Weights of a small GPT-style language model, trained from scratch on English Wikipedia.
Architecture: LayerNorm before each block, rotary positions, biases, tied embeddings.
Training: a variant of Muon for these matrices, 235M tokens, 7774 steps.
MLP neurons of a small language model. Each row is named by its layer, matrix (up: input weights; down: output weights) and neuron, and shows model dimensions 16-111. Each number is 128 + 32 x the weight over its row's rms, rounded and kept within 0 to 255. Numbers have three digits each.
After each neuron's rows, "fires on" lists the tokens most often at its 100 highest values on Wikipedia text that the model never trained on.

L2.up211:100065101152134129130107089123087169113134183118131089055098074166132132121149102134138132121178145102099115133159113147140118202142168083127175139114132134152124142153159082092114129096176155099166160137087161143094137131175127071154118182095116092156110131112168121201128177089162134113
L2.down211:126079127084091133137163109146097154148150136137133146132177155137146118095085136110115136126079104147159089151057095054093070100144183124114119164128105152130130136048172166163145159181117227096034154143127145093137164141132132191097132057150156140129147111129066118065095102110153098114
fires on: "ing", "ed", "ured", " by", " place"

L2.up583:191097191089107140193168092084141111158113161104180105139137178102118133187117079105070102112163113178152148161095133174073166118084172116094171076144130142101118071147123170125142138127124122131172135100143141112186109139092129090164110120085101151116179072107102095087076180092123065116
L2.down583:114134131126092126134115128130143141163102068146140157148101126133135148118125145208136108086099098137073173130203147115081107119094114121107146073133139137104154131137185052187082080178088131128118146072114114152154126148126144104112110161139132104094110115187120138121134122135104128128
fires on: "he", "qu", "He", " Cro", "self", "el"

L4.up216:201186151130101120180071145155106121098131085103128151123109121089113205089079112103251162112099127110086144161102078169117153115136097178109140118131104150158096121138094100086128069151095116146111197117064158213090154069148135109096140135092073159100111151144118140120126150123139149112
L4.down216:079123088099115144146196110113086188065119116141161152104157137169149078115171147158092134125155061123109130091134149182115161174104106127143103073086115129085188104145099160151115103138154121066094124146070096125159149146129140131132130185186189108127092166085150129122104116091127130108
fires on: " Total", "id", "lement", "r", " without", "em"

L3.up687:106150141120101103089143105115159077125100102139136139118125147109132177121098105126124135178097117089122129128155107117089124124145101085131104113101110215047178125185151138105175115102108134175144111155135109173077127123148090170086120080085168209142128146180141163162131097182145132137
L3.down687:096099184132137165083074155144107131123127155129141177165157077131177116139126094118165089118106127099199164130154133122134075158124083154107113117106117069177155160153207120087138143085081093141095120135126108154159161143134171162160136046056117163072143170121146080065127175184180135133
fires on: "is", "ak", "ag", "ov", "b", "op"

L4.up539:117127203119130101087134156107112116178141193082162117139146170076128137113122042131132149131166128167075144102119174103133112163127136138100122094138160085121108124166105142122132082116187141159123120114124106115068117137142090082185152125120149143144139175092176077159142087096136157065
L4.down539:123136145124134152094096163142136128101125122142143160088135101182126105122187115147147142119089145073133113122105166110132126181111188124101116135060149173164128154135166159097131143175135153123145083079128130105135152167131151131089120164152086097134097165154129128122119161158108167161
fires on: "l", "i", "o", "os", "h"

L2.up294:127160135125109115133134060165116174133106119134195142100160145123180119192118186118104226133145124059133142083130090087149066107137163109086112128140106161081113158153142094063169074223088138095149122163121086122156091176101067088126163096116114151143134171139140077092125096184137081100
L2.down294:028170129084146133184115134123165119097124142169112183144184147131183154100092134133075118145085156129132134151172115185137179089090093194120125213091136072123104147119050125126118156073114161162140132111131117131111106110072150144129150158157115152159117115058109158147076169115144133164
fires on: "it", " feat", "iz", "tain", "row"

L4.up135:107155120130152099165133129099164139135164131142127132165123140108142120091110129178159158122117127142154136072161125097072091162114084157114128149161110169118162077193131144113125075148150138108182099108128093203161066119118076130135133108130147117139120123146139122139080114156174132130
L4.down135:188090138096092130126156160221089126156081198092136152120149103106142167138130123071105110100151098134129157154147137134164144122158083133123148128107191115062125100093134142214076156073138089174135110084143170038143130134081151156141098084122083122082137175097182106105136130091126140078
fires on: "is", "b", " though", " there", "ipp", "os"

L3.up47:155137140098103144142126104178168118081199149125086203143161119120107097152129097056135141168135172035108158161124111172127092133080146165109065082141178109131140102215143098100155122158151128102148105087157104165124077086153178139118109142083186100099105110081138119144141121151051165141
L3.down47:165101137180100153137129184156057135081110128112140121144123112103083122155126160175142072101158049192082137090146153139100122152129125120128168104100080158086141154085095171152166167134097162180170124142109088101115182152172172093089119089059079118141105173170130130085117108126199155085
fires on: "i", "a", "n", "'s", "is", "as"

L8.up103:168129178151098145117205121129132084088128192071124128107114103122121096103107159160086119154144107150116082184148054104148188164117080084044138112125093123159169107187080095137196145137209107115187106110101139136156122135174102141068148184129157156114102100084061125100145125176106087121
L8.down103:138132103136129080125144133138154190168102193108057160102153111119156129130108108145087096168120156135151111100158132116127119170154092136133153132173112083167068193135199166143154098137124129133141157120130121119128129140113120197148088116122156117186134079126177125122153136168119142154
fires on: ",", " one"

L4.up291:119110137139118126148118106078145132092106089130092139108135155139146114089045166170158175180081076140140180061187094138127081144081105139219151143178090130121136146161125101146147124166110111152102118142122246188096132129140116192122120114091140172147127119186130083137091146159070128155
L4.down291:143062128123174116076154119117140211129184109161136156130131113062190146170114103097148134117072108154094148173161155108133107133134171173129144156099166132118127094074129128144130175132128133109146159169116100072102144160084116115081143199162113143090132168043143135090194103114136154102
fires on: ",", ")", ".", "A"

L4.up481:118127186176142152168143103143079174122168119116085131145156057124095134104098128144112149151122119120147132145125143153138079179138112118167109179192138139146154143088159175118193132139221214144114095088125189170120138104109118161102118068116148140110101168121138117143126136132106141128
L4.down481:087100143140133119089097151141170091129144143088122153145130127105082092149090131083181118127131177079142073082148094064074127140053111153068114079117142108170097088118116097191107129122094222114124107106061140104117082144113115158177157139154169119103105130102160125106113168212126135141
fires on: ",", "th", "ower", " the", "ic", "estern"

L3.up499:111169169117171093132149100100127137187088171109145145134168106084168152077098146196125157153124140157135102151118104088170159156093146124130116113101078174066158156192167148093088134166156139134138151074092142120103085161083096124141117133107120153150052107138211073115087066039139057084
L3.down499:101148122142078174134083163175126166199153189091109136163147120130109106153103123133103129130114106140152114075100145160184129147158172162154188131153138107093127081074078112154137138104152196131114129103135077129133128118116114089093147108120142153083095167203074123152046155126154141125
fires on: "ous", "i", "u", "ific", "ar", "2"

L2.up39:136138136057126135161114125122106127105117121168121135174176109088135100095123079152167155118085090158149153166116112136044125126096132132106142099147152183169092129142139106151171143109096126147161096122187083140056221134100104107061143133160164173144102157138118115150122129180073191151
L2.down39:170176126133088103094076070111152129116106068136140122153086162122146097156064137119133096110143113116090124134108124145079079170161143174152104134128137142102173153118150132145171136136146168148086129095154154068156196073119148151105157067161181106100167090098210102046130179116125143091
fires on: ")", "r"

L2.up373:111093158077129134148167124118073070147106121172132170130099142136163164061109115166130142091154171133117146130107084089124166106132134117084142191134131113117143093150096130127159177129123112095140167045113121087189125105131149118177128120106117154071160084179107173135117091093148045113
L2.down373:116114108102144094132128132140166163124167096079156165124198104097121084194106126106127107125155079162174123134185176084136143104102161139148067072115095086113148183159088060148101123113128101148140187182167071149090139088118082102125179112195112084180157160103096134084101208160107109157
fires on: "s", "i", "lo", "ra"

L2.up680:094144133094153102131163154153149183162107127163115165126149119121110142063112150131112081119092150129097115155142166081144163146126170109080122059160138070065178143166105144143092167087126139118153101129180146139113145115170117148110144163099135104173133125165066187127101141158120160050
L2.down680:132077102120150149159085119109176128112181126157127119115111168168141085136183129173122152140076135133148146077144094113154117066134152094155108107109099177107162119088141138219130155089185095141134122169117107112112144105137213149148125165142150194148103116102159205131082134154098127172
fires on: "ing", "ure", "ue", "u", "ording", "ia"

L6.up501:157227088094158133177070132124119189150035164103122112176117111132094120070138118138101116082138131136102117124100165115112129064136131112089149154137089157069164111133092086141149119150113139126076118157120102119139075111197113141070105140167100112138086160217151134109139125109107193121
L6.down501:106115171143136113150156166133088191132100130120104169131067081142104173108136115093138103162153181157117124096116143133089086143097125047175223128151156139080155125097158131160106109106117097114120157139136144138134128063144123104019128156133158150161188131151171164123135130159142070127
fires on: " n", " e", "ol", " kn", "kn", " time"

L4.up314:145131101170182167116152118156094059157125063125107116183140128172149176191119166159109186099094153108093154118109178193091120108141115109156105170135095109136153134074121163127072083108127138120067076172150164133201146116141095130110151128131159133140205148116177161086102089061103146092
L4.down314:112106182136141122114114111151086085100118114138124126162099160152175120128153123088131135110074099123099112110064105071152149125107172090090142102131142138088102086126095082124159144112196121209113110102140105184113118160118171141104142145130153104154087096119159123165164133145187071121
fires on: "p", "c", "ic", "ess", "lev", "ect"

L4.up41:157139176140168094134059097128099098109138176112074124174152144088079108076096121146125114129105057136155097118149086169099105125120140110142140105091185174130116125138148142127045193102120107139146194119185126149095108144142134090130109088038142151095155098173135193128141104143119103113
L4.down41:112114084182083118149133103090144105061128149138103078095141063157152100124141129140139099116189117114085143116154141158158154123113114180108114075100117125170149151084168158128124161071110086144103136104168127056179142078139143161090143123114159156159103129112108070102097120139163110176
fires on: "un", " trans", "00", "et"

L2.up172:153082133183054165184177173076080120143144151100124134147101115103156133064141131109078117163081129108111128114154137202101122118099123150126181053130155125148116071120120123101108134086117135093105039125113110128077173155125153105133138176154086142128162111142159118092105101157091119060
L2.down172:132098154130146089109098158160161083124184118145089126113130150114080119166075103172132117089153140117141156130073125054119105144124169122121169161150172117122154174131180032137144150143156105161111198104154107200137133140136121115112097096124136162148162132123124108139120114085122085230
fires on: "ebsite", "ell", "==", "oll", "ts"

L3.up106:177107137091181052166096143101137118064129130164099127128136113179154089177081151130150181118105120172160076162153119142184126106101151065128094111163140145215120158163055153136128126095133133094148123099087113136141132130140178197126082192130179070148122083134174133133146178154098128114
L3.down106:162160095115111124107117129189147077110150119152079127107164255147139061147141159120127107088113127167150075157123119138101093150134132144194150147171056059094124122116176150138136140142136158093137111137128107119140081170135202143096137127156082139126096055114129125116107123135095163104
fires on: "y", "ith", "on", "am", "en", "old"

L4.up281:091153146136126096128122119135154121088185093137173156130127136125125110141116096114115070095174132124136081121129133133165112148195141172132125064146172167097143128135126110128173135134109106107119102153178141068186112032179098097083134127156099129063105131166185134139141130148196153095
L4.down281:196143043140120102173143165109151134105104140136092110108098112161138123086129151131157125193125062161079134101116154148097121175071085077106127154146102137163108122118203096096067120157165118206139122100116070164139143154112191164151138130134109128180160096071110119171096133129110135150
fires on: "a", "ine", "as", "le", "imes", "o"

L6.up526:159123081120147143128131134111092122091101153147117111126165164114101114126132156146140119191143110144109076111113165095045135129127119123112127124148202133128113098197128144142168135157137134123135166109146152073127058152074169120103170114110147120135162133054134158122167048107146129112
L6.down526:115106123122143159137099118130105150131130095098053099122179134174129146135093185109074129129161129102174067097097138200105077119110169105072095138164117144183139097119168138183129166123098174161156137121115145148156122112136142160149115059108118133147118197130060111137150064170144138131
fires on: " c", " P", " l", "f", "ot", "-"

L8.up489:099166178136089089150117089100202116156109130118133063114100203073165086118098124099070085178096178112080100163121154063129129114129133117133127208125098158151151070094128140161111160167054103139198154107173131085101106163143071105136127171162124135158133113099120149148159106162086138060
L8.down489:150117067114136148082143156086163100127093210169161078114112097100188130103113085102152146075076091110128117054143127086192170176102190095159103086166166123101082129164087113139099123169122149161176109094129057118128101124197104126145162132130146185103141136127170147096179163102175132150
fires on: ",", "l", " pl", "yn", " ass"

L8.up220:113145123121149127176083103140093111190171110153171165146113148099115081087135161188124109099214101116060137144102121140164126137161173082126134167093157102094114176150088129136141100105144131154124104123069110119231140142098104135107130083110139059161154125093135131037091090172067108079
L8.down220:201067149076103192200121147063138121140153126115152089088112119163119193108107125162136173118123156159163117115081122094112110133113155143152146122124053111174106100091108124116088141154096049123139197132137154173127175122153129150131079127115140142104079103197143118148124191049073125130
fires on: " sp", " K", "uk", " Off", "ok"

L4.up355:132135179160124139150115107120152121075186125118100142135104141101169149132113140127088135156150107136069137093164075132139087096159143120123131123109177074163128115177188182127064135131121110185115156138096142153115133112139138123115125073140147114078130100172117076178121099153124056158
L4.down355:118091133115087154059169155110150111070179062088133096096169144132113079105153177090141128090136121154111096150120098089146060195096130105060089068137113166160140111156145166128121186068141159119161127085102134067105144144174211142095103088127117112195156097120145133160138136145164085147
fires on: " |", ",", "at", "r", " (", "ul"

L2.up739:129116152128066060176123106150076145103149133097094118178164130097159117149113126152118161121053120106143144144067095092166132150110100133141086094171071112144111150079182112130071195193090111117140188143064173130097158100174081132102157141191093142099113142074125151116132154130109117115
L2.down739:148183030101145137162127140140141109178131124077125107158145170201098088145120108087205128128177125138113139141126100130123080116137118116052073123104162098179131142182150108127115159070150135107119130139126096210152091147099164096148158147185083149179137148115109110157141135116123146136
fires on: "ing", "s"

L4.up240:120218130176184135154145119111111156072113127096155106217143182077140132163152168143160104119114163121082128078145099102094095083170140100109174095092137029128122109172131189108137154093138144132097114123118156147139161096171193146072121157098112123084144052111121104112135066110140144120
L4.down240:086134150126156150136126102110122234147160097115145133132124206125147134120124137116213044158102137140178160078148122134127084127164115112170120106118142158185120131104118149107137128146185135112139146119076189099101089144113105159097121107062123097127154114168136136074084111127098136154
fires on: ":", " (", "at", "f", "ain", "\n"

L2.up271:101121146142160145130182077195101158142156151105169097122138123113158162116181157181106112071074068062101108102092180168098117158127178139100075129161133122174113112099059102155156147098189120115097164073132096096127113110138104145141133117141135160045141089138122160063173148143138140132
L2.down271:140148118135141191114124147156135096164123181105129154086155134134134156119133118156131133116152142140135148104121069083115094166146109140137186145115153143175162094145112112143143101136119115188129097149205186126152126142160081090136134036091138088158140178070080180147036120075188094142
fires on: " acc", " c", "c", "t", "ac", "ing"

L2.up51:143084165170099094111067138142096149150134106166095142126170136089137163099138105144113103145131177082129120110144175148157133143098126119171146126144150127080145104148141129140134129128077132181139180121131126092138106173104120081130123049104135120141135095148156211191158112099113141077
L2.down51:111159076152151140129135078086110081141123113108147107116184034125117123120114171095149112123103130124113147141133098184057096178141154088151114139086090130107187123138149114117169160086185117145149181110114073112136121125094131123148192084114130094152117169115167090145168146115110159132
fires on: "o", "ers", "un", "et", "pl", " inv"

L4.up229:159070183155164158107089139140137143112116122151047122125130117115078105121124154140094126119124085106088098151147156088104127108083131105126153146207085072136091117180038100154150105185141100152089099132061103115119093047158160094085210158064130177124214126137116125146113176118104138098
L4.down229:173137104129134071099202147125110142148095109089092187091117114104094112152103111159132098145182170137103084074116160150131164125123114150144121156140088093135170099135172162156138160161124119120173175174116136069081143217096181128140134053204084125150133103108132141134113103078164154139
fires on: ",", "k", " time", "astern", "ile"

L8.up45:169104133093162139160194183128078122133134102093129158107094124097190125163133125126113141160164136156077145184077092112169140135121116095100162093104121159139133192077128075145090079066107139135112145088154139090182074135147153190104113093104199105105116139131089080169161148125095103115
L8.down45:120104124096135166150179188062158101147135104049145128101167109179140080116176116161086096113116117177124138096166115134099122161097148128100108084142125115127170089108150171120176119145100119170132107176123148097119094134167144138155130126109105176169137151131116119136139089126087105100
fires on: " in", " of", "ir", " |"

L2.up674:204089109122140133186131108140165124145128159122131250066118143114113152078169109113108106140134107106169150138104114133168084178161131133113088172147083069143057126167175086119155182101109127113142153173121108145155162161137093090130176107137112118130172067151200159113078069132143108110
L2.down674:033097088140055099129160128082179152147145120112187182083169112152165134109135091139140129143162107125163115149191127114108124122126134126128110100143140188148145157162126106117088114097103143105130211105166162097146151149152147107088133115178052126088129048125138075163170120101043118118
fires on: "ia", "ra", "i"

L4.up468:131123103113169121152097083142073127147093082121143153125127123082140144158055099077153118209149201101139146145115178156159098146158183143141133138116169092119174103143150129153168126122111113111143139145148090154080118115125152095115128144115183125155121139162103143255129118130068119129
L4.down468:170121166109115195097126104137189073181095132113141103090139142166136103136078071137085133116107082139109184141142030132158111124148185125157085098118160119180156049141077106120130103098139133115126095105120098134154086128175131091129116105155128168142147138151092105151137135118159153175
fires on: " pl", ",", " 20", " 5", "pl", " 10"

L2.up201:113169129152066132130096071146130129102112038140112143117123236129138094152135097116146152147148128125157142095170111140110097139137062149173135168112112168110137197145165135131102107089097104139125136132147138195136110108134141105124130147149153112051211109140136113131175142153140116114
L2.down201:147097159141102172116161114128126017173175133117109144142097135141103157148115134158158102097144093131143103208080159143153130222114128089126142067157131111178082082080135140119154133160141168176099065151138111101081121144149152121117107101108063096154107116105113120076142104160156161144
fires on: "h", "er", "en", "g"

L3.up460:099114156125146149174119139164090155161124126173097130108166111110137118127101126106114148123093096138143189172072144155137120115132126130237129136113132125139129152107122149187137095148077097111119053127109169168113158123145111182134150077138147124127138167142130139131121167079070164113
L3.down460:096117109112132101104109064144125067115143084171101157109123119128158124155078138130123143116086129199097176185114145115123130123076135175090117137113092099140134152064134100153130107177161117151149021119148167090109165169073141105144169080131134107112151125150130119107103114052160111080
fires on: "\"", ")"

L4.up487:107166134127110094158137118107110080142044166173148078139167120097107151125089096158117150176158100173081178118035149137116104113095102124133160127131148157077150096126143196142154104105127146154135162095104101090172074063107074053167078147113110185150033158146175156110148146136153154120
L4.down487:132139106175135153115145068153170161105121061139119135156160120132079145090137080131134160133119125073078131167100122118109084115115130180099175083069110119052151070113183141155145091137192046141144177119137171164160127124146174158143081135152145124104091106120103118138128154138154132118
fires on: " He", "he", " he", "il", "He", "ot"

L4.up371:160153144116143130167130115115134160128157146140095197149123093138161112141108060146159104143155111152142123153137130105081151142081098180144138111159088101176102165130176110178113075156240106170158142085070087155136117113134114132118098107109195116154107157146140139135175099098196121139
L4.down371:082124150162146166059099106098107121160096094086100102154091132162124157127042162090136131083085122106143141124179148127113077149186104153127154107103098106144143174104079106125136124103115164139147126114175124119054138126142073161089165054139168112155092129126094157128142190137151106121
fires on: "v", "u", "sk", "av", "i"

L8.up746:147143158109152131152111110136114115120052133159164145141123113073129151139109133142092070148160147133113073168110144169077106092123149118100134126148211129041128130160150129115119081150115136132092094167181190131116154087169154084160064148110121122160083104088162143117135105143075133121
L8.down746:184199105157164169110087103162117130105174161168110116086100172088190136111116147173095099096076133124130130135169133123145070119170073087067097114094190135088198112138169129127113178103111131132099157137191104180143087156138146126137117101189190073134160062148123124104118102140063094078
fires on: " st", "t", " port", "ort", "et", "it"

L8.up476:162093132181154195190137136120127104160149100175127120105142100095109131114154162108071185094166159135123087087143202122126102125139211107159149081105119164102052115129155186158118118065090137108132143106088140066148137159145119124066136128064096156130123092136227133124072133147124117146
L8.down476:141076162133124189142160117075081165122129123166136122085157113132110154164115122152097127086124112123141111106135094098122098093148126173164156111180240092139104085113117102110045138101048172142176142167109125105132103148114091134112105098102126165095172071132169112156128115108168155102
fires on: " K", "uk", " v", " to", "N"

L2.up686:124091126102142146112101146110088103081110117120016083116126095151137180121076180126109127146146147118173132088157152183161105157170105121121128174109189101148084136180145173124112180105050087115104137129140110172111136069158067110138153191115133124191150122119114131068133140112079135100
L2.down686:120130128073163084096168156142179124101110137158073102116150141135181135159075098117204150124143102131126041147058131125128130110093094095133117118213104145148171069066139194089148126106181065115149087092134169115157135204114177106129102178114119152133116066137146155112077106138135137128
fires on: "on", "ine", "ith", "ure", "y", "er"

L4.up9:133154141137137098131118097069163132127178113170097095126147099095117081101150152122075169145118138141150095158113200099129088172154172063104082144147193160126141075130141100121119156151138128100131124081088081118147192088107114078158150136124206143118095146194111114115127141152138124085
L4.down9:089151121116167113093000128160117050121175156099097125125177160097130185115123086164093113149086122108149154178162153154091115085169124129063114154099146181138187097100121121085191166117152084147100129115157130111099105144098106117137118120182175134192131166092093115099061096121146155144
fires on: "ir", "uc", " c", "c", "ur", "rib"

L2.up197:118180096161120187144140120184084078132087145153104139152117165138129112141054154121148141069175125125123149124071138128156109108154141162105135086123143099177121148146149112097089089050179122041127168096095115136129079106160120093117136132135141178060113206203103140088111072113088147129
L2.down197:105110036118160099110064140093129092117082103155127180161140153130096162136108124151175105156087112165172149123077152069097146137125137146117112137132108122135068162123128104150155108142183108140089134117057095062102133157145181063147160122122142154133087116124116068124121111145113054128
fires on: "g", "k", "m", "t", "y", "ey"

L3.up449:119143134172090104120109142148166138105125147095142122103156120143159132106114096125110131148179195128143108101189094116120091078188150153138084154157086111103112162203083134122139104076171166089099141085146184130232164088160070097145141150104152136108158135097157153166131063073124109079
L3.down449:153121135213123160135167078156085148145144128064124143131134149122123103100139145103134093093096061151099116138138124117134128149045089111128114209058128150138158129080155076175140191110125129179113224140167103142130086154091178130098128127085134188140100080138097102147115107091079115131
fires on: "i", "o", "a", " no", "n"

L4.up529:147216106129118166152173087143103124018122129121130078111100080082099081177137123124130115177152090084168184141149098127098083133119127110215089180134172148139154063155136141117153129117138184118090107134149104160160158082119102173147147113170112152073149101112120207107189109172167158164
L4.down529:139156084156169112117119137168102130095165179154154130130135119139120116139104130090146116114102152152156133164083167127162103174117107134109195144052188109131087110111097099177145108166126131118139171128099115122170105196094115131087149115074109147153171117153148066158168107139155178188
fires on: " dep", "ep", "p", " expl", "ret", "fl"

L3.up374:121110142153128131110096102099155155068101124171192115171057161162204094124144125120094109110137094151124126156085122175182164128105145145156148150127095128137065100112138137113130128138146089106115154212045112125151132134116094075172102176130118107084155085049140112121124145088214116083
L3.down374:168109174048105132143136153137133105154142140138130095098194087083119097160103123162132187093130098160095146122183117144074117131147148147134088143124129174137140135086141132161136173151073164135134098119157161103149124153153153149176191108097116142183077159145129129107215128047108178099
fires on: "3", "rug", "ear", "p", "5", "6"

L8.up81:123171157124184158138160186108111059086092092131132125150101115121133140149173081109128153125123152147098159123143106115139117122130132109173104131121075150123177136119111104121145130139114053086163163097199073116150139086131177121117188102105136129089129125101099170197176152132123081100
L8.down81:135106091090130120169163153198142115172157125118117086162112153144162191124156061174167172080147174110074097110166167126188063175141084109120108095104120082121088126123113114104081128055195152142098158092158050147127104139106117161093141121118145131174094098148142243135162145113140075061
fires on: "z", " des", " Des", "as", " Ex", "os"

L8.up751:075152131095056162117121089109126160131170159111081138116069141131120160122188074084090153186145139128160149127136112109129188105155099172129076115084118127111133124116127168157163089121154081170106132157123146151083124134133132126156041136119140000176126109093118039108123136164113194166
L8.down751:150152162162092108102131112116141079158121104135148190114129086194140142172122146100052170099155062095118151080134181147131132212198065149086125137130130118139105105126113145166125142159072247130060126172118092169146125156110079112145087120141130089167187128073081135137090104104092138110
fires on: " ch", "-", " 18", " Ch", "er", "h"

L3.up536:153097149132170076075153106109154121171122118147158134115111089153144150071149169128141128139166157065106117085175118151183117132134154139110059150144110094124128106103072176104151081081141137173143183114116150095068093066104144093092150071117117102156115163158145075167192063174079161154
L3.down536:072099172124103223112095139150116126124109082135151192114163152093125124124127123072172165178084130149085150123220123128100184148036189074155089142098163169180171107157150105139106140122134069130107148130140148161139158074131126133105100154095076125069137142116101113132099137133166115135
fires on: "i", "ar", "her", "is", "os", "am"

L3.up213:179081146093157104104101114142135090196136150190212113102102110036105092120144122140140121105060137121133140089088092142117086159175145170166111153157167075122116077156061138131121136135190167125148150105147122137101105109112076143133155142145183190072112157139194178131125142108117195189
L3.down213:121146139118082145144170148082141109140171122082080083130125135170151095142106114140147137129158141110113182142145141057097104079139087154143105120128189086122144115150108097149078097057126147129144111102165182109148140163140085125114126164078111144122157138125108107097167142148170103183
fires on: "er", "ber", "on", " of", "ter", "per"

L6.up621:109155167190148114137110126101119088115174137131100111157150099198122117113122101169152101178130168159076137151154083187133133102185149120127112160194124104160177161119197123100145103099148116105193128119128106118126163130141100062175154144114103164130158135161107150077135100137108126071
L6.down621:122087118087101161079121102148114080139114175109177127110087156066128112142133191115104147051145099129174103113125178064090184165077131088148155091145144154105117082084074068087127109123108145138086165166154137112083137184132165162117108108100176059125115099111091144150123130097136133181
fires on: " had", "ed", " it", "ended"

L8.up595:088114159070181137073082163178190153099048148121104170170089177078146093134145180136119118122123132143135123106128172120122094121124110092156047135108082158072166120168119133145130095118139148161151140133101146121126103171160095097157116085103148161134101156107174091108108098106156057079
L8.down595:101161141074127098095129110153138172062159120128104131068133105177085165143179138044101083175148088127209124150174106124127204137128100131110126101129116134159083123105045084126168129104139106141146130178120129157198122128116084149094158166092157102115131100187106149198124150168128139146
fires on: "u", "us", "6", "an", "ar", "ap"

L2.up145:109111156116113142105106135123152135141155138122145085107121119127090117128160094141142210130150118131136154162159057143089139119095170129145103133070143106124119095162131069118220118113188102045112157159081103073107154078140145106094172170144112143097150119180182148129101156074131183153
L2.down145:159108131071082124135150109177154154084180143066136150130082098085118114125178165149099138164116088144186135110108128165127168130146176084161126111111129090092107122208145185148116145158166111150144161150170102112126118184118105163142140154161113113100174102162141143142139179079063075112
fires on: "w", "ous", "re", "ast"

L8.up558:102138174143132086076118154126207107091159159184105097122095127149154157119085103146194108138127130060126131111108143114137134110131149095130120152149142092143114153170086164141179157130116126089114154220123176130101143067136162121162159140083108147113157090063144130132104111119143107138
L8.down558:165099130143028121130118121184171186136107115139123087108071153108078150121136114163101091097152173118078151146136178127116152203097181166151110181132140172067154102141117101166103153146137208087073131103130147125153112154098130104148183041121090131168079089186169153077103129122126112141
fires on: " g", "ay", "g", " G", " day", "y"

L8.up195:126127172143105112186167086075175155033126084113073134116102166095071119120150062134094125129087101130180148099141102078157161108126069094109128171191146133135161120089123081152075125138217214165178088173130164117170115136113124131189152209060131189095096129092123133206148138130140138180
L8.down195:154153102067127120084098178135125119146165167140155116183153120133217089200146195110126111139176106127109117123137141114130138087107153164127139126090143111137098165079152142191066120130127255133139136069164137163104111112071065123051116055191161117143096139106146091129126115128104165084
fires on: ",", " the", " a", " of"

L6.up719:115105132116117139119175151137137091136139139131148126096123096129169108185144136142112143117113191142145180126162118085203112154143153168109126159114068133137114126124141117173129125084174117121117075137100115106089079108101117098127024098150138142136106111127167132180129096141149162134
L6.down719:117160168091138113098148164142106104102128124166076181113151157163112146169156133152172169137067128103094154138118110129164122084115067156178077130037127107094167128143134063195203094141094170122092130108097174083122132114135100114132124128120102088146122162081080080144119140127151111123
fires on: " named", " Al", "el", "ou", " al", "z"

L2.up620:149141091145092086109111131148104126152132140130091159141110123163093180119163190170108172140116136153142118162128165164126136054207118060088117106116181109106156133161117131108112099137141163171127123147138213166068097187152101115108104124105087143130109128144058072103190144116105147111
L2.down620:175114141130153113194129121112160091114116141143145193134087152090124177141140069164058039098107134108139126125131126106103111145110168148147116111105172147085105117106180127081118101135047055198106087144163162144079142210092139156187157171126141149160099101119102151130105122147097085098
fires on: "et", "on", "ak", "it", "s", "b"

L2.up9:138104144112131080154144163162138115100127127148156165114132108116146079111092116160095112158070149159137122106137171106179134098118110110126113094189164094086118089139111135150119157131078135027061142088137073132120155122178115104136095096154128144122153141096114180148122098086065066080
L2.down9:114186133148132107173099132080129147122168107157151067116140119117145129149139157157140158128079150066153141104181079113126158175106138158165189131102145156196123152143104092170097180070174127142128150086111138155184048127085163111143122140167067152095148128123113081108179140183075102135
fires on: "y", "ine", "ing", "ia", " Women", "s"